config.yaml
n_layer: 14
norm: "rmsnorm"
norm_eps: 1e-05
parallel_block: false
lr_mult_o: 2.0
beta1: 0.95
lr_head: 0.00613
steps: 6602
dataset: "wikipedia_en"
MLP neurons of a small language model. Each row is named by its layer, matrix (up: input weights) and neuron, and shows model dimensions 256-319. Each number is 200 + 40 x the weight over its row's rms, rounded and kept within 0 to 999.
A block is one neuron, or neurons of one layer that tend to fire together. Before each block is what it responds to, as a language model described it from the Wikipedia text at the highest values.

Mid-word fragments and prefixes. Incomplete word pieces that more tokens must finish: prefixes like re-, sub-, inter- (reopened, subordinates) and inner pieces like "ic" in communications, "al" in municipality.
L4.up526,261,194,178,234,202,205,155,216,235,240,241,153,183,246,168,199,244,221,171,219,286,206,192,180,140,184,181,265,227,191,217,170,153,190,225,198,166,194,166,232,195,127,223,276,206,221,195,125,167,214,165,248,223,128,115,146,191,208,214,170,193,202,148,202

Year first digit. The first digit (usually 2 or 1) of a four-digit year in running text, after "In", a date, or "(", e.g. 2025, 1998, (2011).
L11.up210,228,282,137,197,215,231,196,194,143,233,199,226,242,273,169,195,138,228,227,210,163,167,234,198,192,169,119,173,173,205,198,196,134,167,208,181,188,230,176,189,193,231,155,189,180,199,166,184,234,158,271,174,258,247,220,210,233,254,171,224,199,153,121,187
L11.up738,257,216,244,245,179,198,259,210,184,244,169,197,225,89,300,259,157,135,195,196,156,268,145,187,178,245,105,136,244,197,177,128,225,237,282,151,237,156,204,171,186,172,151,133,233,234,177,262,214,175,180,198,207,147,238,238,163,214,156,186,196,223,166,115
L11.up778,205,210,206,195,242,178,160,170,243,217,174,199,225,216,248,177,200,278,189,210,136,217,222,194,112,264,156,257,279,174,157,192,238,155,230,217,201,199,211,220,187,253,155,155,230,129,133,274,211,208,122,204,222,109,226,179,313,193,135,221,161,146,169,204
L11.up866,214,241,188,179,193,202,157,198,234,241,164,248,262,169,201,98,172,223,208,115,142,278,194,191,201,184,120,209,202,175,213,208,124,129,206,159,221,202,264,169,170,238,206,196,156,148,220,139,161,243,225,138,194,177,148,215,205,139,198,281,289,226,157,195
L11.up932,207,216,232,204,254,216,229,246,185,188,261,228,203,236,173,116,150,173,254,242,208,157,202,191,210,187,168,267,133,167,192,184,254,167,208,198,168,183,226,173,168,229,216,258,177,240,167,223,223,138,249,234,197,167,211,216,204,195,197,211,129,172,145,191
L11.up1075,154,230,165,221,235,152,219,180,230,174,279,156,188,199,159,183,198,225,238,183,235,199,176,160,211,258,179,189,156,222,163,200,206,204,235,236,264,210,220,192,164,195,196,224,145,133,155,233,235,216,156,213,213,154,190,222,240,195,221,182,186,221,106,205
L11.up1187,232,220,171,193,269,197,248,126,89,168,206,209,264,175,276,226,158,187,188,230,120,266,238,282,222,182,199,192,200,137,153,294,245,144,228,191,242,218,201,193,209,212,207,139,214,187,177,181,238,188,228,190,200,169,209,215,238,246,195,242,202,213,150,140
L11.up1436,191,189,194,163,254,206,216,285,256,186,181,129,244,239,231,192,165,205,185,214,200,189,207,203,204,207,160,185,230,180,155,181,252,134,210,238,233,112,208,203,242,229,125,185,214,238,235,238,286,211,180,189,189,235,256,195,195,221,172,193,231,178,168,146

Article opening a named phrase. Fires on "the"/"The", usually after "of", "in" or "to", when it starts a title, name or fixed phrase (of the season, The Listener); weaker on mid-word pieces like att-em-pt and commas in lists.
L5.up31,201,246,235,219,247,239,240,252,233,182,184,148,235,197,191,213,110,182,197,190,278,151,250,164,220,246,194,199,197,220,203,218,166,106,254,201,238,218,225,141,197,169,220,196,179,134,195,100,173,186,222,118,227,214,181,214,215,162,167,242,141,232,199,222
L5.up193,179,155,235,215,236,130,74,249,210,242,211,215,172,149,179,222,127,180,243,282,181,182,254,178,221,286,254,144,161,192,201,171,194,158,199,264,223,125,204,204,140,223,260,184,176,222,140,273,183,202,165,219,121,151,196,110,180,273,191,171,267,167,173,215
L5.up338,221,248,204,269,178,205,187,208,220,248,215,179,281,258,189,182,162,224,241,259,184,238,219,230,116,219,206,242,162,193,225,278,152,146,216,240,111,230,260,223,179,136,225,181,213,199,146,154,198,220,170,135,143,163,168,151,191,112,207,184,162,200,167,223
L5.up427,182,292,193,276,208,194,199,178,163,194,195,191,243,238,236,204,183,281,214,199,176,167,185,276,221,210,196,205,179,172,245,119,206,184,261,232,122,239,157,213,196,183,147,218,189,263,180,125,215,218,163,169,194,265,162,88,99,185,186,147,178,216,127,151
L5.up792,229,215,231,209,169,199,221,253,185,232,165,201,157,190,202,216,245,246,157,237,171,171,147,231,143,214,207,188,207,199,184,251,279,170,148,236,221,226,226,254,175,236,138,107,199,179,105,168,192,191,121,161,243,193,264,194,255,155,154,189,229,204,167,139
L5.up890,220,202,182,244,213,142,113,167,173,210,228,224,117,176,211,178,211,207,186,234,228,235,265,257,174,264,187,183,200,247,184,171,274,144,199,202,147,237,235,199,236,189,242,181,187,206,168,178,142,205,126,174,225,207,197,191,156,205,193,142,190,156,229,158
L5.up1222,202,150,135,251,227,161,207,198,184,202,123,243,227,207,178,221,229,206,186,281,196,253,179,249,246,238,228,148,243,145,129,269,156,276,228,224,198,177,216,196,200,222,256,153,199,223,162,241,158,199,174,141,249,168,262,195,175,196,181,191,226,194,202,182
L5.up1274,219,241,188,226,196,155,260,221,176,187,174,204,176,237,183,252,219,123,187,128,223,223,224,228,172,268,187,218,221,211,220,218,182,211,239,258,195,253,178,225,227,239,225,190,215,204,207,181,259,134,209,221,219,183,230,154,136,246,226,163,150,212,270,145

Census boilerplate continuations. Formulaic statistic text, mainly "had" after a percentage in census household sentences, "%" after numbers, and "=" after infobox lines; weaker on predictable word pieces like "of" in "often" or "res" in "resumption".
L5.up173,163,203,198,164,220,157,205,187,107,227,215,178,231,271,223,244,237,187,186,219,277,177,116,193,283,171,199,251,250,210,197,199,154,265,230,179,213,176,206,166,169,239,177,166,181,128,211,191,294,201,151,227,191,203,174,198,275,254,224,204,129,199,170,173
L5.up199,169,158,240,154,175,240,227,129,133,234,146,181,231,244,267,238,286,131,161,222,205,195,178,187,214,132,132,254,257,205,200,189,168,257,221,165,105,218,261,200,202,188,212,201,212,222,209,177,198,209,159,91,184,218,149,202,219,209,186,221,107,183,177,219
L5.up240,230,217,127,246,224,206,230,227,194,211,162,171,247,177,265,216,131,241,247,223,230,144,156,177,185,188,223,175,173,260,252,198,219,175,140,236,188,217,177,187,181,146,176,99,241,171,133,243,229,197,131,200,236,222,203,185,225,212,212,223,178,150,228,219
L5.up325,165,249,188,191,206,144,241,263,224,256,187,240,193,129,243,260,200,250,250,255,240,164,136,228,172,180,114,232,179,180,164,214,212,242,154,205,189,271,247,194,177,251,157,185,240,224,241,255,184,184,149,208,233,242,204,165,194,246,245,258,217,173,185,149
L5.up537,242,124,200,202,109,180,149,106,217,235,202,170,188,241,295,212,188,128,95,170,155,181,139,254,188,232,174,87,266,214,143,248,180,173,144,165,216,174,218,185,265,156,205,238,192,173,238,160,194,183,238,231,271,189,141,142,228,231,189,161,190,209,198,251
L5.up782,210,172,170,216,98,249,177,188,222,244,238,237,190,192,213,223,208,112,209,153,198,183,168,194,253,144,250,146,216,234,212,210,132,201,188,292,228,269,178,172,196,229,253,262,211,222,180,198,127,222,152,208,218,93,224,191,225,290,195,227,195,128,159,177
L5.up1099,167,125,169,216,154,166,212,258,158,229,150,201,165,168,122,173,216,146,227,171,230,238,268,169,193,214,223,270,218,154,178,146,150,227,194,242,144,199,233,154,155,149,164,190,120,205,234,179,136,187,204,194,230,153,228,242,205,249,248,167,222,213,220,295
L5.up1138,201,167,249,304,169,183,197,161,195,200,198,188,247,268,262,210,211,216,194,188,242,131,177,216,185,132,216,191,227,253,234,188,206,241,196,207,217,193,198,241,212,270,176,241,304,130,223,190,161,185,189,222,157,222,306,124,176,210,242,157,218,253,180,137

Articles before nouns. Articles a and the, and possessive 's, just before a noun, often a building or place, e.g. "into a historical", "of the mosque", "CNN's".
L11.up65,194,242,204,234,193,242,216,234,208,196,212,201,174,253,138,156,187,220,265,156,200,138,203,210,148,225,189,210,231,240,252,179,239,106,148,282,255,195,183,177,196,202,202,301,210,180,200,255,124,237,164,179,177,256,227,223,230,180,234,167,225,170,183,183
L11.up117,226,240,259,255,155,203,119,215,130,224,225,189,227,178,155,180,208,192,245,226,183,194,208,300,200,107,115,183,180,212,205,201,223,207,205,251,185,146,160,178,205,264,161,186,286,160,253,214,180,186,227,214,216,189,203,175,264,121,168,148,253,200,250,272
L11.up148,213,281,199,261,250,188,147,240,210,159,229,239,196,162,195,150,133,153,255,160,118,210,249,214,190,184,152,209,206,241,219,216,128,196,257,229,168,233,188,201,298,126,233,146,162,223,162,196,246,208,216,187,143,160,287,134,209,231,192,163,152,222,195,215
L11.up1134,221,193,204,227,221,133,248,181,188,222,221,172,289,181,120,194,250,281,253,172,230,171,232,100,219,188,124,301,211,172,177,245,186,204,192,212,210,185,287,164,131,224,158,195,188,284,196,123,243,246,192,157,177,239,211,217,203,258,267,247,241,244,150,242
L11.up1237,234,233,196,178,227,339,270,123,188,159,222,178,255,205,167,156,223,179,205,191,221,262,137,260,212,197,168,266,206,161,215,127,108,118,282,251,212,211,236,62,204,145,242,195,265,300,153,249,196,199,184,232,123,203,201,169,200,267,191,198,187,162,198,191
L11.up1328,213,195,230,225,232,233,200,170,207,242,262,134,190,210,102,202,239,212,125,158,166,270,118,218,266,179,161,180,239,151,215,201,168,136,146,181,191,190,189,178,224,215,148,173,233,237,271,247,277,204,164,178,198,160,203,185,250,185,303,220,209,155,181,183
L11.up1337,229,180,191,260,186,200,251,256,224,229,179,223,180,197,214,216,195,220,195,227,180,138,231,203,229,293,135,230,213,213,209,193,193,230,202,206,259,182,220,200,261,201,248,197,224,287,207,167,226,240,275,149,183,201,176,152,256,206,198,208,184,191,228,181
L11.up1520,194,207,155,160,141,222,160,175,184,225,265,168,263,209,207,134,178,158,221,163,148,183,161,219,190,115,110,183,259,203,201,237,258,138,252,184,182,230,233,204,197,181,227,220,174,228,212,202,176,193,203,192,174,210,215,215,220,187,199,249,169,217,191,223

Formulaic text continuations. Word-starting pieces and short words in stock Wikipedia phrasing, mainly census boilerplate: "The a|verage household", "had a population", "from two or more races", "|" opening climate-table rows, plus split words like ad|mired and resp|iratory.
L11.up321,157,236,216,215,175,154,198,227,193,147,245,187,220,239,155,161,154,191,210,178,160,190,170,263,229,119,163,152,198,297,163,197,193,255,327,139,288,159,170,144,200,192,202,130,221,193,168,192,195,170,272,160,218,216,212,122,245,249,202,172,185,274,260,252
L11.up396,185,196,187,151,188,140,226,246,112,266,170,229,188,241,187,228,208,199,227,248,206,169,153,96,178,214,196,165,198,212,166,164,170,285,197,153,171,163,168,233,220,165,126,166,205,263,193,235,167,246,220,138,283,174,246,209,212,222,203,230,211,150,185,163
L11.up684,113,160,172,230,162,187,153,224,167,210,138,192,163,174,153,191,175,161,239,143,157,160,189,198,231,162,192,192,229,280,218,150,157,152,308,225,184,156,209,266,210,173,210,148,191,200,161,194,160,196,235,201,246,167,216,157,292,186,200,206,164,171,163,245
L11.up697,219,214,211,196,260,152,215,170,224,217,180,197,176,143,100,181,178,134,215,134,163,133,224,240,238,205,121,207,295,276,194,201,219,187,171,194,220,212,206,171,211,145,211,195,180,220,160,215,225,190,191,197,266,159,202,211,251,220,165,177,181,187,200,213
L11.up873,120,215,137,169,184,109,214,165,169,132,216,189,194,186,164,182,187,194,146,176,159,136,149,182,251,171,194,180,220,240,273,203,238,198,193,104,248,225,221,183,171,194,151,272,225,110,268,182,234,234,190,272,281,240,246,207,232,227,232,225,217,223,214,214
L11.up972,166,183,248,188,232,174,218,227,134,175,174,190,225,157,178,177,175,152,239,183,255,152,211,154,242,148,208,175,199,240,149,179,290,165,172,175,226,214,157,191,162,111,154,244,196,214,195,281,147,214,240,181,205,228,191,201,239,205,188,250,143,221,192,257
L11.up1500,239,209,189,189,279,206,207,262,196,220,258,191,179,166,171,241,158,205,235,245,209,220,174,221,227,228,160,155,269,261,207,181,194,221,204,184,201,182,258,213,223,210,197,164,173,202,155,208,267,211,248,177,215,165,234,187,201,195,156,199,183,147,196,145
L11.up1524,133,219,218,219,187,176,176,195,200,170,121,234,175,219,173,213,252,175,270,164,199,176,166,229,234,230,205,226,195,220,174,225,231,182,205,200,243,176,226,232,176,195,224,171,158,206,225,177,305,147,234,206,218,159,156,156,222,240,270,238,172,235,254,156

Word-initial fragments. First piece of a word split into several tokens, mostly re/Re, pro/Pro and serv, as in Re|verend, serv|ice, Pro|duction.
L5.up39,207,195,255,186,172,148,184,160,191,205,270,188,160,196,175,172,221,241,145,220,193,165,226,276,204,292,171,206,220,243,164,219,252,161,169,232,284,144,194,120,205,165,180,189,192,233,230,249,183,182,206,208,173,226,103,178,217,200,219,224,173,254,162,194
L5.up166,200,163,202,248,163,186,189,237,259,199,237,223,135,220,193,166,168,178,290,258,223,257,201,213,188,181,188,176,224,158,217,261,278,157,246,234,147,196,286,205,182,258,223,209,201,269,175,165,220,170,178,183,318,266,67,180,250,231,269,212,186,232,210,172
L5.up366,195,285,150,248,257,190,214,159,208,246,150,238,130,259,245,208,192,150,237,238,175,215,125,217,110,250,228,214,201,196,106,243,156,211,246,190,178,206,282,277,191,130,175,242,234,172,227,155,296,227,265,218,252,176,220,266,277,222,265,252,265,156,143,200
L5.up793,257,167,193,209,206,208,183,149,211,181,229,232,200,124,196,194,164,186,234,166,156,167,189,244,158,219,202,189,128,204,263,236,227,194,204,86,235,119,246,159,232,158,198,180,241,210,199,203,192,156,229,128,183,198,245,204,155,180,174,171,244,190,195,227
L5.up994,231,282,225,239,241,113,165,236,241,200,199,258,162,233,214,227,226,236,235,253,215,134,189,184,163,99,200,251,223,172,225,177,172,133,248,251,165,242,228,219,235,185,204,177,229,231,161,197,141,250,196,179,161,227,283,229,226,142,164,190,219,117,95,160
L5.up1049,148,292,271,262,138,248,158,191,260,198,215,219,121,253,168,285,257,163,234,209,197,203,122,222,166,189,195,216,202,241,202,240,175,148,216,224,141,165,232,263,218,206,189,198,211,161,204,232,217,212,173,200,240,179,196,156,215,255,227,188,183,202,164,191
L5.up1476,187,138,238,194,223,197,227,227,188,269,208,165,238,211,249,164,273,209,158,312,266,180,163,229,168,189,206,181,202,254,209,178,207,133,213,236,211,159,255,204,184,214,221,97,198,218,136,204,262,238,165,179,179,247,228,172,174,228,179,142,214,176,143,164
L5.up1503,233,271,263,225,250,221,211,113,192,211,188,167,182,268,204,194,220,142,224,275,217,231,192,177,173,173,129,212,223,206,144,151,183,171,205,267,237,191,235,193,207,174,226,200,227,173,292,201,251,215,189,175,231,216,180,162,203,229,136,152,172,134,248,307

Clause-initial "the". The definite article "the/The" opening a new sentence or clause, after a period, line break, comma, or words like while and that.
L4.up1094,154,189,162,105,282,164,149,203,245,277,156,232,163,270,304,151,199,186,206,230,234,181,269,141,175,176,221,155,106,173,204,224,209,187,146,166,210,174,162,288,234,164,187,191,266,192,207,202,197,214,254,187,99,220,219,158,214,275,225,206,195,209,215,198

Leading digit 2. The digit 2 opening a number after a space, mostly 2000s years in dates (June 2004, 2014), also 22, 25, 20th.
L5.up6,201,227,210,158,260,268,221,130,211,210,268,231,195,201,212,216,164,134,236,147,187,202,143,171,247,151,171,167,230,172,169,176,154,140,184,233,139,242,175,112,204,162,270,197,173,187,195,173,237,188,236,161,180,138,198,253,208,207,180,191,170,199,141,159
L5.up129,146,188,265,187,283,198,198,166,248,209,189,166,216,183,208,186,176,149,143,207,166,236,165,195,238,246,219,308,261,244,221,225,182,173,218,237,205,258,271,213,211,238,254,223,236,235,216,240,253,180,178,256,233,177,207,235,232,221,183,174,130,261,158,196
L5.up353,207,200,240,200,197,197,114,173,89,133,198,209,206,133,235,171,139,211,180,267,209,233,202,261,241,175,199,218,219,201,220,256,241,198,203,229,220,227,214,232,149,146,200,207,165,195,204,192,205,178,174,204,186,241,238,163,190,272,178,200,218,211,201,190
L5.up379,209,235,186,227,264,197,146,192,237,194,174,189,206,126,185,144,191,147,176,208,96,287,67,193,231,192,148,193,155,206,204,192,213,202,262,169,226,243,258,170,126,119,161,155,180,227,181,190,202,121,238,226,169,222,250,222,174,221,206,241,171,214,212,145
L5.up462,247,225,204,265,214,111,158,237,240,239,166,193,175,258,176,178,249,198,185,155,129,185,208,180,217,185,209,175,197,137,156,253,296,204,245,193,218,151,265,228,259,163,200,192,164,201,136,221,226,151,192,163,136,206,220,273,220,101,174,196,236,217,185,180
L5.up732,177,212,114,192,264,151,200,195,187,231,226,235,192,205,166,144,181,146,130,240,213,179,148,256,236,250,229,164,153,159,193,253,196,168,215,250,208,230,238,210,190,256,238,191,154,162,219,217,148,223,225,200,174,198,222,278,242,187,266,204,224,161,178,151
L5.up768,193,259,239,221,283,212,226,197,187,94,175,146,218,193,284,236,170,154,211,193,201,242,264,221,220,227,118,158,243,209,219,235,176,219,241,189,155,192,235,164,256,206,213,159,239,134,171,180,177,287,225,205,257,266,264,206,203,240,181,190,166,110,167,190
L5.up1523,198,128,182,188,231,132,238,173,187,254,181,244,165,240,304,191,123,178,227,281,139,186,196,243,204,190,189,95,146,191,175,193,183,179,265,163,186,149,178,138,211,253,169,219,203,172,149,247,241,186,202,218,178,241,167,216,177,222,238,179,233,182,170,131

Word-initial letter A. A single-letter A, a or S that starts a word, either the first piece of a proper noun (Azerbaijan, Agra, Smithsonian) or the article a.
L4.up1261,193,156,178,191,189,213,165,129,194,237,174,168,224,168,161,205,172,214,198,267,222,173,242,126,206,232,179,230,236,128,222,206,153,155,241,217,214,212,217,203,201,175,229,149,205,211,181,247,247,147,248,226,246,219,174,203,271,223,207,239,156,176,227,260